MLP neurons of a small language model. Each row is named by its layer, matrix (up: input weights) and neuron, and shows model dimensions 64-159. Each number is 128 + 24 x the weight over its row's rms, rounded and kept within 0 to 255. Numbers have three digits each.
Before each neuron's rows, "fires after" lists the tokens most often just before its 100 highest values on Wikipedia text that the model never trained on. A number after a token or word is its count.

fires after: " " 41, " A" 10, " de" 6
L13.up544:139157145143103165138128123135135153185127125147067123117166134159083133124092133082147122129168123081111114130123109063165132124146184135139143139137102141144153105117147132123090174153144105139152096118123124114180165118108093123119142109129135122107125132140157116132122109124150155093

fires after: " |" 39, " N" 9, " Sh" 8, " S" 7, "w" 5, "c" 5
L15.up169:165066119190115137132121131142111156088146121131182092090121129146169129117069131136135179141106164140155127121112120094120161135101170145112133155154123114106106155160151148103158174159101080129110126155138095131106156128144130150124128104093149133071132130096116108154158131104123113150

fires after: " " 19, "ot" 11, " No" 8, " O" 6, "e" 6, " some" 6
L13.up628:160110090138138126125137130114129129129141151182146115122177158151124096151108184174155107112176070132130139131096136140102178130118115139125133130105131086116152112151143119166172127126095120069128155112117155116111143120098126104123107152127126116107137095124110135093131068167150151093

fires after: " " 25, " g" 18, " G" 8, " con" 6, "ry" 5
L8.up349:135206144129111176143128177140102136149160089139140119153165136168117148128096147111114072150121169129110126083138124110105098132166150100134164127076102109075154114109136179153128129095125124131170147099128108097127135120162123142130150103108110084140152117147119127103116133107143139107

fires after: "p" 14, "m" 14, "ab" 13, " M" 6, "iv" 6, "ub" 6
L6.up182:155139135183094122172106164081164171150129128175101127150076116121106153107125152125136110133114157160110131112124136126145081144159129112108118105130109115128113150141118116115082108123102117064172165112116121119128137143111102136087142123111142161142161116126106087116121167159104143098

fires after: "-" 23, "." 14, " (" 7, " as" 6, " allow" 4, " found" 4
L2.up507:099128136112131129147126106123155146138110150123142121121163145113145151116155127117185105098128137128093178127122141137118127112105143135157129149154105091188121139135125156117133126145099121129152116144135101160111111126136122140134121151146146089147169131122082107115074097144123123142

fires after: "la" 16, "le" 13, "lect" 10, "ine" 8, "y" 7
L5.up412:144087167087109143151152135161125157138140161111151140138083119090148162121125111110173109118138111090093147060135106153104115125094122143089140102114156099143105100158102145103162136118114138115103139147103133105155147137161109086099137132131143126138103151112175128147165122134153085120

fires after: "th" 20, "." 14, "," 12, "s" 4, " B" 4, "Career" 4
L3.up371:127135138108124127120108130127125086121140090152092109143133108172134142104123152119123102133111158123128086165099114113107135179109080113151132146106089139120087120114142166115126133165135145143132164111143090125137133089108126123102136151106108127108158111167130125086064135115171122122

fires after: "ce" 18, "ar" 11, "s" 9, "di" 8, "app" 7, " Re" 6
L12.up351:141157173117125137125162172154131136120135124154109117116141161103158082161104159147118115117129091089109117138105121148175141116143129133159155152134108125135116069124150097121163141107132121088126117136115126119092164126133112123102139163138138109124139127163147089139124147144150139118

fires after: " F" 32, " f" 19, " Se" 15, " S" 5
L8.up739:131137110113136127106120100161096152131131115144094178094131136119148119153115081122142162121165124081127145119114051140085123156072113179159113111137116111149125128136123142149137133140139155125096144093140098111124121159142128108140090106168139168118130151057155153093129109159098108114

fires after: " a" 40, " |" 23, " the" 6, " an" 5
L15.up618:125119156165131121095095105151143166093113136161136095123126125158163148097102116125114108100157128128116128100100132127160184187115134177181090134117151129144124131128177140133128138128084103097119122167124126140117131064139141154138139104105132133129117114066124142124122132143117145134

fires after: "s" 23, "ar" 11, " de" 9, " S" 7
L12.up736:136186126104120118137159121141156122157117163144151137173098142084114078128120148109135170105132092143117145097163135140130126142088139103137127159107146145100117110111174097130088166115135125153105125113147154095105130141112117142133146148121169098103157131159161141179129120099109170109

fires after: " w" 20, " W" 16, "w" 12, "or" 6, "ra" 6, "n" 6
L5.up228:114145091149154136113142121086100159135107157109174175131138125141173117189140124137134150101118118149157134111128125115139166114147139129125134095136118108135076100179108139156167088158111114144119109130114128153140137077137172149130100122178126138146114147107172142127092142124122168134

fires after: " E" 29, " De" 12, " " 9, "A" 7, " Di" 4, " At" 4
L5.up348:138108104130174132137123183092136126133112103165140140137113086111138110120143146085153143140121096150167090128137126152100114133118136149164131160138127128131141122144125153123103144129101104074114099140161134133153099072086125120192080151149162117142162131098143151100132130133143099163

fires after: "w" 14, "s" 12, "ar" 11, " W" 11, "d" 9, "te" 8
L12.up758:108179141094157130141173156160116136116124122097123147113103094119112137142145110131103151127158139110147097119124110126121089165107115149155100126142115128174128156145125141153173142111138116152102097093146113095123158167123164076156136149128110065135165143102120151145084132104113183146

fires after: "qua" 36, " V" 10, "u" 7, "que" 5, "gre" 4, "ü" 4
L5.up441:161092148143152125166139128119170112147097139128134121179147147179108103137116079119110145132139080116130117128104119101136119134146142143132100136128137129144133109130108168126122137115132129073130200111120146114122131140122115111117165100111123139099130115198138108132124073146090090167

fires after: " a" 56, " to" 23, " |" 5
L17.up107:134148099121129143127142145122113123114154099114130117171125116128149162120115109149153115147089125145156090132149152147091151115135189125122183146151127130145125131140112142059143097152093086116102098139143119138083169096140111144128110117120117099162092143135106123123109129116105139148

fires after: " Jo" 11, " con" 9, " De" 9, " Ka" 8, " The" 7, " Su" 6
L3.up297:090131120150096121137141103134116133155172130116079122155097186126139133143135091132121156131132114090150106123122172139097104092147128134139136124158141107137119123169124118072114130097161115125104158155164138126149152152158142083164086137138120132127161111098191115115163159139110089158

fires after: " La" 18, " Pa" 8, "co" 8, " p" 7, "a" 5, " pa" 5
L10.up7:124136120115115110109102150130111153128155079140121123138117137148157136090135123138152098101122092132173089109124118134124123149093121157104173179155166164138135119140167118102145110122133101081165129165159135121128178108124075109149113130151113137117111103146137119049149115118122139132

fires after: " |" 57, "al" 6, "ment" 4
L15.up476:113104121161133094123106117138161123137097131116151154114145113111129162117107098144110111126116119140155179116107131108124123143108146096153128148111131178134126085185146123128078110120127079079152105148179165124094115085116158143086158146136124097131082100118129136143113148144135147094

fires after: " de" 36, " De" 24, " co" 6, "mo" 5, "p" 5
L5.up699:096131178156086102126135188159147140141148142134133156154142132113099143144131157115137128168123147130152167143137152099123137149096116149108095149113177142126118142113125134112097120114100115146105092113083131117152151139151163090075132152115133077124119113159125129141162130126106104202

fires after: "li" 13, " Ma" 11, "t" 9, "ed" 8, " co" 7, " tr" 6
L8.up35:091090100113176105126148136126132124096116122120112128157124131146121166153145170156105155117126125142102140131131146169150084115109145133127127121226110142146191150147137089170134132134151141143129109117163126137109101126135088146121119066106134137088121132078088111154108124144092122150

fires after: "\n" 53, " (" 23, " |" 10, " un" 8
L2.up137:167146151134089125103120163124179127133182115148125172148104098142139129108127163130155118147127106230093153162113160135125143144116137103137096128163109111098120129112125139075150123143124099140111115098084126104133112129108104106137131172143154150099088111139091137151131160112162103173

fires after: "gu" 18, "e" 8, "ne" 7, " Be" 7, " Gu" 7, "pe" 5
L13.up474:148130118101125148161107135128169149128106147188113112099098137186096083165122150102149137129131111131066177116126105081155128113160112171139099115107168163145152150139125117095129075144103139107142129112138102091126113100119118146100142117190141145126099096127121100117133097148108133157

fires after: " |" 27, "-" 23, "," 6
L17.up70:167116087067139163121175154128117162149081111132136129123098164101148111129128107123147131114130097102125165119109102087070135157086120174151123149192094118149136125120151122079161084161141131137150120131149133141139131143130140105133151120115108133130149089089118144147101143122133113131

fires after: "\n" 49, " C" 6, "le" 4
L10.up410:112083108118156139114162100130130122140133090126164160139137133135149126104135138128150100135107124145113122124109168155135114136118110130108124138160143114128117092186122136147114143116144132168134108121132133151123108126141131104088195102167152127159125113104121088147143130171120129112

fires after: " " 24, "am" 6, "z" 6, "sa" 5, "a" 5, "ta" 4
L13.up667:134115125105154155158174144140105120154124113085126157109141135177065142101125118111154134121132160117101122108122126104136128099127150172133123088171131158150161156114148083134160133150118116091137157123182111122119144089131118123129141155146163118140134103152117157136120099138157143083

fires after: "==" 19, " co" 15, " The" 12, " " 10, " the" 5, "g" 5
L2.up350:123140142115103167114126143086174136117160124113109136120122154137091125165120102067127105160168155102151063174106132106157136188153147103133168122127123125118140103077150078177168145114139119137146125172143146088133129143115115077135109140133103092113152090134121102137148114157141181121

fires after: " A" 20, "A" 12, "I" 10, " I" 9, " 1" 6, " E" 5
L10.up728:124169155110123181091126142114052143099119118119083145110163124141116116103156095115135158145161141116149119131123108123094147098116082152152162124149100134107136121136143155148121148170092106149131094103116123091158142099143103094109162119126133062111117157117109140137122106119106094125

fires after: "\n" 44, "A" 29, "S" 6, " " 4
L3.up235:076120112154166090142153145085142135119103147127178164161083121106142084106131129117110141106143143113139149125085130134099127154159116168115135139174156113157161081110156135134121168178146119153114122115091132135112178181170154117138125125121125124117095152104109111107102147102158130146

fires after: "on" 13, " pro" 10, " ex" 8, " st" 7, "chi" 7, "ni" 7
L12.up564:151127134146161140125118122140128109142186110108119142171132121137112163112145139138127154142112115119164130135115162122142099109115079105135133119135145079088147144124144139112133117112081128138149168113162144126112151117158162132164135066119092139163160142090100129134131135156138062115

fires after: " |" 19, "," 15, " the" 13, " and" 6
L18.up607:127154137120146128143128166116142143102102136123154152143099078094116109144166146148136130142117124106136141129136147107131136144122111118143147172135151182153090122118176168110171146139115080147112083133158086118097125144146125127105156126137124106089151106093183103131130143101114108131

fires after: " " 17, " b" 14, " w" 14, "w" 10, "-" 8, " ma" 7
L5.up471:134158143132115148145130138091113139148119148137120113060101109178153137084103148161142124141121117104091099075166168165116129112135134131122106116106083125090099167109118121104097148149109144146103136150143123113138077119117142171117114155167097131127137107148164135100105165112088173109

fires after: " " 33, "u" 8, "gu" 5, "g" 4
L12.up409:130128161117147129134093132084153098153123109111161125121119099174159143137125087143157133147097083138089122108170082090112144102161171126121134138091143160155110143099123150108089154148091123095095117101142122211152132120092119148128149129140121135137159120152096121106106109121111123135

fires after: " (" 21, " |" 17, " st" 6, "g" 4, ";" 4
L16.up115:157149133110093148147143160146165144125088133132142191109120118103127164112138141172131151126120112108113102105160168135120142113163124137180106164123132076105141151150149097109082152102124122134165142153155106130103138133178106083108170131145140124135151128120136106126128136128153162132

fires after: " b" 24, " He" 8, " Ro" 7, " ma" 6, "l" 5, " B" 5
L5.up427:133159122119108135145119131149152199103144170134132152104144147175131151119161155099153118137147149127095120110135117096100101088144150139078163097091132133123134119133087112123101131123127110081123175107122177124164117172130141118107130138116125096093112119125116181075106102164106125147

fires after: "s" 21, "in" 17, "at" 6, "iv" 6
L12.up398:083117147107103128139102134147060144127096135165108116152132106155165205124155138096190114139110109113135110137169118153140132182142161089107124147120146118161155134112141084119106127081148153077140116139150127129122146105105144136149126096084126127117122157143128115143086134162084111101

fires after: " 3" 15, " 4" 13, " Jo" 11, "V" 10, " de" 8
L3.up183:135065120111138129135161144182145131180106141105122153133163140145116081105112126177128112139112120102128124110109116149092148147157125132127113150125139154114107101153164114116139111107142132149085134146087140132140096145165108123130080119131107174112154123154121146083130108139167131154

fires after: "s" 45, " re" 15, "ar" 6, "S" 6, "a" 4
L18.up152:148175070139100134126176130166118169126102121073138123158080154122130102153176112111133137137138151130114133117129145115137121117170116135113166114132115124098116134182144117124137131144168113111096129131164120112130142090154140141139158126125155101096114108131126125127120167110130183119

fires after: "if" 13, " can" 10, " sub" 9, " Ka" 8, " plan" 6, " con" 5
L3.up729:108150141143118130110113141144112124149135147123117106117088140146131151166153102151150122127132141119148111114118129149136118122108151174142105099139109088157131125165084080142113130101129180121122126144124152111122137140135081132151153124157129120077108093131129131142154131138140108134

fires after: "\n" 39, " d" 16, " c" 9, " h" 6, " sp" 5, "t" 4
L15.up510:118130194129140116122143116140155088110099082111158184129144157142080086127146125138112135083162115110122148164165169175111109178115122144091134178184139136076131118159147141110150157124155135119145100137140084150119115112097177138136125132114151160143116134075125132160162132147120118087

fires after: "ri" 15, "E" 11, " Ko" 11, "i" 7, " (" 6, " " 6
L2.up274:132117131109116113125147126100109136170123120145112141142143103129115142122097156130093114110122116157117128149082148156134131165155122161144065118111133096118128154070140099108116128097137098136135091100104136134165155170147162135154065122095133147126111112136101137169135136120161102077

fires after: " |" 38, "," 6, ";" 6, " in" 5, " his" 5, " of" 4
L2.up402:120149084096138130154146132103148166147104130112115081142184101116165132101073144125154144139158109144085171114118129121089099130109154126104078114135068110086147144102167157136126113160128093126117124124103079150156114103153166091126132161133122160108126124119121128084115111137131148153

fires after: " de" 29, "%" 6, " De" 6, "vol" 6, "per" 5
L5.up646:118130137087129152124148128122136126161130126100160140138101124126096136128147142157088110116114170168105146143106124109175130121081122112140128114083146125133146117089157142072067132138123065133123130075127156118136158118140159133148130143138113092132095126163118093144149110112118109162

fires after: "\n" 21, " (" 18, " in" 13
L2.up303:137092122107123112142094164108165149150109130112149128126125133105117155118133116134139121145138141093070138126085169116140125114122108152092128133139163117171112123111137090083115139142132128133164127138106135126122130101163178132126117122133158129124130130083131148110095128104138146094

fires after: " " 61, " and" 6, "r" 5, " a" 4, " b" 4
L13.up445:157115117134111146132147103123155116056175117113128107132143104133104113122089109152178083147108108125114149110121133120120080163150101162165150136144145132136104127129142130102130106151152090138088106139109139116130122096136095166132128093152145119136197141167106092145111160122105129164

fires after: " |" 51, " in" 6, "ve" 4, ":" 4
L16.up21:134177151123144137134128109133147121141123160131130154095130143120150186087132150147114136169085133164113136153109127050106147083146131135117146139113112139132142140166170125109142128137154105147069124166104146168104134108147121131131139146106118068104123085098119140081133123139109132161

fires after: "." 61, " |" 5, "," 4
L18.up559:134126124092134123152137143097162153115096172178120116165165149167120099125184102133164149102129124108144145103143171131110114138137117080115125124114091129109170116127138100157108123162092114130172154153156123138109131169162121112134120123151128154128137116117167138131124183122093164155

fires after: "r" 19, "le" 10, "ar" 10, " take" 7, "com" 5, "tro" 5
L6.up639:091139129106107118116116147191105094115103143109115130115158175143157160123137153124121125139121082163108164111165163100118163145119163119103142164165091142169133111161164152117132159123092139093143116138117140085100131098101119159095112131118122141141098127097089127156109128124078147124

fires after: " sp" 34, " be" 11, "amp" 7, " mo" 7, "e" 6, "ri" 4
L6.up143:126126124142159168126116149128133066110158092137141097130146102186096089099144141105110142116105140124106150145110170123098162091138151143110130154147167153098140127166095073119154113114169100122117144153117146109088178097128188135134086174118168118153100151090150152125119107101145110153

fires after: "\n" 35, " (" 16, " the" 12, " un" 7, "–" 5, " " 4
L2.up446:103143118136143124123086081122120102149123118162118175134105110108149127138130124103144103103128118135130145172125150146131155144104132105122118120158136124167151145118125091089081140120147114100117122121085114072165131107115151132113133134107154152116170152109148166164121161124131127150

fires after: "ri" 20, "°" 12, " 19" 10, "–19" 9, "–20" 7, "in" 7
L2.up34:130116136077101110123154176121167116130145123152112144128129139134131133071149150094079136137138162147125097128154118145132101100107109179084123147176109120126172146126127132148093135181103138101112136098149138080115108202097180119087131124114124132131113179111118163147137121101147145095

fires after: " G" 14, "or" 12, "der" 8, "z" 7, "G" 5, "le" 4
L8.up387:163146148145087098133146135089151139142098142081103100120074138124159131159106083089125107148124172128135113088080113131138112110109118146120178152111109084146143146095163138155079130128137100115158121088109117149156145115140119177163121118143120144104145158164125146143117101123104130087

fires after: "\n" 36, "w" 18, "%" 4, " a" 4, " w" 4
L10.up633:120119119122142141095100175089113197179146130143162100122127115137113104117170120172195169111151142145149143100137092118145146134146143165092127096137142079118100160136126114136105122166095128126083103108119160131114130121129115148117120140099093140096116118109158129135105191125131160109

fires after: " m" 14, " a" 14, " su" 10, " M" 10, "cc" 8
L6.up244:162110093123120128144164111102120089142102112114132134122138140139156134176138132151116098142194118114107116112131107152091157126118140132160157110149117129171087152168154137118135133097081115084101185091141143123126147117157129105112147126149063159135121149069146127114107092151089138146

fires after: " " 25, "u" 7, " F" 7, " E" 6, " A" 6, " f" 6
L10.up108:141098149164142148137108125126117156122099121155132139125104129141128132155071105148101137088136130156147127098152150098094085157138127099107117166124149143144146162133130152106126134155140129152121131111130151104189112078074120109166097168177184136157083136110162138086147092098126127128

fires after: " " 20, " T" 13, " Ko" 8, " vi" 6, " Ha" 4
L8.up521:124101126125086133138108137155155146137124164114157141115137112122147118158125146111149119126130127114114143100098126103105100097141151166134162079148118159166171116094140170107135123153105121123154102117168114106173126131115075134146138139112114115137131151116123086090130159124129145079

fires after: "r" 17, "er" 16, "ri" 8, "in" 7, "pt" 6
L5.up68:092111141142133135136089167060150139112126111125146130148118079095133154106136175096088097147135138155131131093127113094149110136139108152111142136174132152109122109143146137091144128123127128136148115147127105091120142157123137111090145090111062120128115143119114128112117112092162159093

fires after: "s" 24, " d" 9, " mi" 8, " tr" 7, " Win" 5
L6.up9:129166105127130126125141101123121112126117108130122144136134125171128169126158125167164107164084101108118128117108145115180133112102137174114130157127105169146112121165126120127132110133138143123104116119127132135082125119091110098139149163165113135107091072157147153090134087090088117181

fires after: "," 36, "." 15, "or" 8, " A" 6, "us" 6, "c" 6
L8.up321:122101134090127124141125113168114124132126166125084111118148158133115104135089147131099132136144156129150132126146149129095159086135084157095141134141094098087148114135111101155113136157160123106073145132149095153163084139162132115128128109140107139173126125094133141161119105152124129138

fires after: "," 35, "." 8, "2" 7, "′" 4, "4" 4, "5" 4
L3.up453:140111096086159085147122128106158114142080152113134121142182120125171135116094150133096115126093141153131113136097171116129150118158100112139090137144111132128147146122159125102090130133084120081123147151152117113128145172096145154158134154156116113132074114127138121139186130119114145133

fires after: " de" 19, " De" 17, " Di" 12, " Jo" 11, " Pa" 7
L3.up347:162150140136148136162106142175130104104099113121139147157130126127133117143090138105132132137167134119107146140097108075117104138118138149133115137135153146114148131137149097085109108082130132138126145133091141114130145155132150094134110092112082161117163132133133111094113128125118143142

fires after: " the" 23, " (" 15, " \"" 12, " a" 9, " to" 7, "s" 6
L2.up288:135130170149175093131156108108117089159090096152111130138126110112136173109092129125162116178151109099112084175107174086094116160114103146116126154103115162125136090136125139106120143086157116138114174111160125142146156116154154086111122147077139184102147131101128112151117131117109121114

fires after: "s" 32, " B" 11, " mi" 8
L6.up225:128113174110154140142157149142123154157139116103148148153109158133088114084149145122092089112121147126128091096121141157113100139141139178131086155147118180130132113189111120119154117148156093120071162125155099067107146130075109101089098166192091105117142120131160121164132124161083101129

fires after: " ch" 18, " do" 12, " Ch" 10, "ga" 9, "go" 6, "te" 4
L5.up118:132104111132108169121156135154103162156124132110127083135183080105130151140111135160118175174097111087153123119094108125125137154133105154159102150115143078145130139143160144125132132112113113119081154092151110155134176128140094148148135091134122141113114147142144112112154146129112138152

fires after: "li" 21, "st" 7, " Christ" 7, "ist" 6, "lan" 5, "ex" 5
L12.up250:135130147116155137141111150093123101103099123062131085136096158128118168150145127115119127130119142147143122106096174122140131165080138089130118168123141101104120118103120062134116166130100152115134112138146145106147115112165098110161132105112108108120137145149110126187137170098133119127

fires after: " bo" 23, " h" 9, "hi" 9, "o" 8, "y" 5, " I" 4
L8.up273:093113107156123118161125178139127166138142136148156116092115126092119087125092130099175150136124163108148126121130099127106109150115152159143156145078105124108126170128103133128145159154155126149145130143116127156116127141142131118140171142145116093108104158161113153106059161087168123113

fires after: " in" 11, " In" 9, "p" 8, "In" 8, " tr" 7, "us" 7
L5.up498:118097139115138082124125122108165120159115155129103122120134133110104146093172151157112128105134147105149137131089111110172072136140118144129110099108168116114137113167145078098138154124134109117122119164141126136127099111132128122094108133107180168127074077127141128117130120129176160137

fires after: " Com" 18, " mo" 11, " c" 9, " C" 7, " Col" 7, "ol" 7
L8.up234:122110117149113135130117129104112100115128129131096179126142135129105104092127140118116112118140137138095126115110154119108132098137084134072104137140126138116131143152132109121129160167154101157140183114141106124133133138130142149177146103146091080139160142148123140126135143117151093154

fires after: "," 18, " and" 13, " to" 9, ";" 9, " |" 6, " he" 4
L17.up211:138124102113155133099171117136138087111200128125098106102148098155092163095133119136107143125140137122085124132103122146082133144124150112133163156104135089155154103178125119117161129128122135104174085122146150125118142123112095125130102092162104091165106162084138152130132092152122119153

fires after: "," 28, "′" 12, "re" 10, " 2" 7, "min" 5
L12.up560:150126097119159083114141154114129124106134081101098161095130168104112164168137118121135081116146111131166128097134138133102152115161108116143120120137113106133139101124125149111106136138108103099135145117178137135116154148143126147161127145130131132131107151160168115138102105108105157129

fires after: "A" 31, "o" 15, "C" 6, "-" 6, "y" 4
L3.up445:130098102119127114129098110085129187144135116138147147147120103118115109082138135096119147154144173119147174120155115155072125114135119135162172112151133081131112107109105129168102122124103081177157137145076129179134107120113154111163113129129129099093102088130158131120146139111174125113

fires after: " F" 28, "fe" 10, "duc" 8, " f" 7, " G" 6
L6.up378:100116138106130125085137126166156118109123158126116093095130163147157136130114060133172124124120146114085133108126087131114131109121169132175190132129111098131157132097131153125157133119142115152129137127110151151170107095120085107160094129148131168134121148117158132121130131136119142112

fires after: "li" 26, "gra" 16, " Na" 10, " Gra" 5, "at" 4, "in" 4
L3.up71:100113164189086134128133127178097106109137118142106105135139127151128190116126142125133133138132131104136127107168118111157095167093111135121133143159109150111117145138088121120119128130112100159152127168107148103131155144117094141175110126116113116136134159094143145094112147079108087098

fires after: "==" 12, " C" 9, "c" 9, "A" 7, " c" 7, "il" 7
L8.up49:137157106107090150116118122136148117141156132095125120135137089142132106153123128108150136178134124151131135120156170191085126146084121114112126096112145100118132151123126168154118190116160146137108109108087145164075126082126151114094171110117139176127149062114089109107133114107105144101

fires after: " in" 28, " " 25, " con" 12, " a" 8, " the" 5
L16.up53:140139130141158158123127097095160124140072099113148116132120140093142119143105117137113133119143136140150115131127146104110169157102119134134131104141156127152131103122149132110120141137134155149180151133090095083143120142129149128145078129136165109165119112118171117153131097137100147166

fires after: "gu" 34, " Gu" 21, " Ju" 9, "é" 6
L5.up284:121122163099094169129105108170174116191107155164119128129171167112095159155106122152119162138098137130064100146124095106164138133170164111109130120140181114154195100154135122128116091120183089118102108160127121098159078134125104119125100112136103133110126097149139132137128128101193126129

fires after: "\n" 30, " the" 23, ")." 9, "," 9, " (" 4
L2.up539:094111140111112132106108111131105144168119156128125129118112172105157139163146113065147115101105141112125160121121179147152110112078141164139126113174139148134144152147102117110124174125126089138126100171083159113125126164169130109170144118125171096097153156156121124096125146105122100107

fires after: "\n" 48, "-" 6, "cc" 4
L8.up106:133093119127100142173149126118166129134130097133096157106121149122161168164142103077120172106151119156135131151133132112153108141080141128109123174154098113177081138137172133096171161116138155100150124134094113107091119093133139119142076106136155121107129163112133143075147151146143139118

fires after: " " 37, " 2" 6, " 4" 5, " 1" 4, " 3" 4, " a" 4
L17.up537:124171127101113156134133128126100133131099120157104131172106117125118120076148193145142124115165144148137085132114118110081126076097137121158152151133136154132112112140118138081143149093137154116154153140083067150116117107113100106165093141136156142088146130135102143125133098122159132127

fires after: " World" 12, " Roman" 10, " German" 9, " War" 9, " organ" 8, " his" 5
L2.up344:106122127177184137083133121164155133157101113166161114097116138146096122079130104142150149122126154110109117141087124136141124137127161137151109145124114117146137118041107113117147121147144103154156133184196090126153122119140146115125106116098117133138133109120154119137091147117174127134

fires after: " comp" 28, "ce" 17, " f" 15, "app" 6, "ide" 4
L6.up595:125110133131127113127111113164109123102141065146150112128147113167138101101147129108125121160084101126146107100095133142129159103121113155163135125144073115150149130096108136145147121103098130146126115116155171189131107086156111116155126155164169088094120151155106090095168142126111162142

fires after: " a" 24, " " 19, " d" 10, " A" 9, "d" 4
L5.up152:121155123109105160143144112091138173124107122131113134128108122119139104101177133105136131120152122156152156150102111117135144125106133113123190150170191103141086127097108183165129104151139142103104161097117093088115107114106102059084074135146115137131113119135145134135170089104126131120

fires after: "it" 23, "ge" 12, " an" 10, "ate" 8, "ar" 5, "in" 4
L6.up340:138117137145148111136128158132135116109112180142162119171129125147113134125165140162122112130144154149108137190131131149127167110114133156146096147138106178074162097134103140140111131192119133058134105084133116097147147102148161141129103082110108152117162121148134141124149105108109137097

fires after: "-" 34, " \"" 12, " " 11, " (" 9, "\n" 6, " his" 4
L2.up135:098128116112112091120095133144127137149116130140115138094106109138147150162118156101118099160114133160096139129130127154083087155129177102107129136135096095133120179091150143126140122166129120133109134133103187131124155117120126105137109143100117156146159087112129140178096146123141144093

fires after: " comp" 12, " Se" 12, " f" 10, " qu" 8, " se" 8
L6.up218:084145134129173116162117136143092166162171095123161151127167148168120172111141133140146139076109084122142087111101132116120087117137109136151115083092122124144169142078113131134159110082187155132155082118144078115141153111143127132152114149118126100121149134148146120148136138134109131152

fires after: " E" 13, " M" 11, " Ca" 10, " C" 9, "min" 7, " Christ" 5
L8.up301:134124127130144094091146135115136146122140102084154146128107122059168100121128139105150151120090162116169107134134130154119151119115139131109130116130120101147094109171123106131095134154088098121119116086106164106120088120071164127129151134166100106124143109162114091158138158149150155163

fires after: " as" 19, " Di" 10, "di" 8, " As" 6, " su" 5, " M" 5
L6.up556:112083143075129088171100126107129124164116116097123125080107132118190111144153133166142128124176082146133167141159122092112146107117149129130147158131126104128121147144175125139160094127134086077139108108152145197132116114122104094117115188126088121155147114127148132120112139131116169148

fires after: " one" 19, " tr" 13, " se" 10, " f" 8, "s" 6
L8.up13:108122126155147125134131127175167141141120165116133159097099144105115163097175115115131102137141112112164145112125129141131143153161132132111105149136107129114139120170120099145141105128157157154136154136083152117099165157107131078128123153139078150094128136111166123118119173153080172143

fires after: " the" 21, " Su" 9, " co" 8, " (" 4, " Born" 4, "v" 4
L3.up200:142158118194150127081117133097131156124149131141106127159094106111159109151134157137126118152138135135130116098140141117146100131168096159126139129131133139129159106117104149103122154111120091144147139120124152082192122070145089128071113131094147139100142158068161105127123145118126119107

fires after: " (" 38, " gr" 14, " cl" 14, " re" 12, " ch" 5, " Ch" 4
L6.up674:115106127141158105183172107129136107143137142146099102125105150092113115108108102141140138160131125081072111085125145172097145130138134111131116134116173087124164144114098140139098170142149107123104140125129106109140152098136129135113166103174141148137113161106101101100140142075110148163

fires after: "," 54, " A" 6, "p" 4
L8.up74:097107129108201136138099106118134206172127153136120132093186136164150127109132149144112132153141122117085134152134168137130138099131146104057115113130125105094096140114113109124139111134173086105137136130112112155161103111100104082137099154157129117172136113134123105113127176137158097092

fires after: " ch" 26, "ter" 11, " Hu" 10, " Ch" 6
L5.up685:146093135159131105113162132203144088145132103131158136132133155118104116170148110127098155160112124075119124106092130128146148149166144133147094164145104093109140172123115165156140156146114104116095137122120123153107135143132086132117118132131131108083127147150105113110096176086145131147

fires after: " " 20, " the" 19, " |" 8, "ed" 5, "ing" 4, " one" 4
L16.up204:119135139109109128165166122090059092109133139126149140142125133136149141112136140167140160152133107155123108153114157090107145138139125155131163134139139132118130145096098152098127155127153065147099111094121127136126106104157139105115100165146150150123092093127131158109079089147113120130

fires after: "," 43, "." 12, "um" 5
L12.up715:140090143160111140149143127110145134137116122112140163087094152132140111169125115106096138124101176141156123141190132107120141110099123121099144115144109076122156173128135109151132128122189154124114126134126146153115111127150131102129118133108091117111123092130123118146101099134131172101

fires after: " Be" 11, " B" 11, "it" 9, " In" 8, "per" 8, " sp" 8
L5.up309:108119164111100160110127150119146187099137146145160156138126123109142097106126153130141116134117138143119104120181143119100102125142081158122054129136115131113137107122120155128113138107163108088077153106122093079138124078121144150134135109121142094146108107162103133045151131155095159168

fires after: " Hu" 19, "M" 16, " N" 12, " M" 5
L5.up173:157117141153128161069117125130142083099139128132139137092090087143132161148098101139121143105138122154129136079145115124154104157121087153162142133142123115122100097133097108114100144116105119129162086103119145148149118101100150094096081088116130163128159128131168156156127150111103130151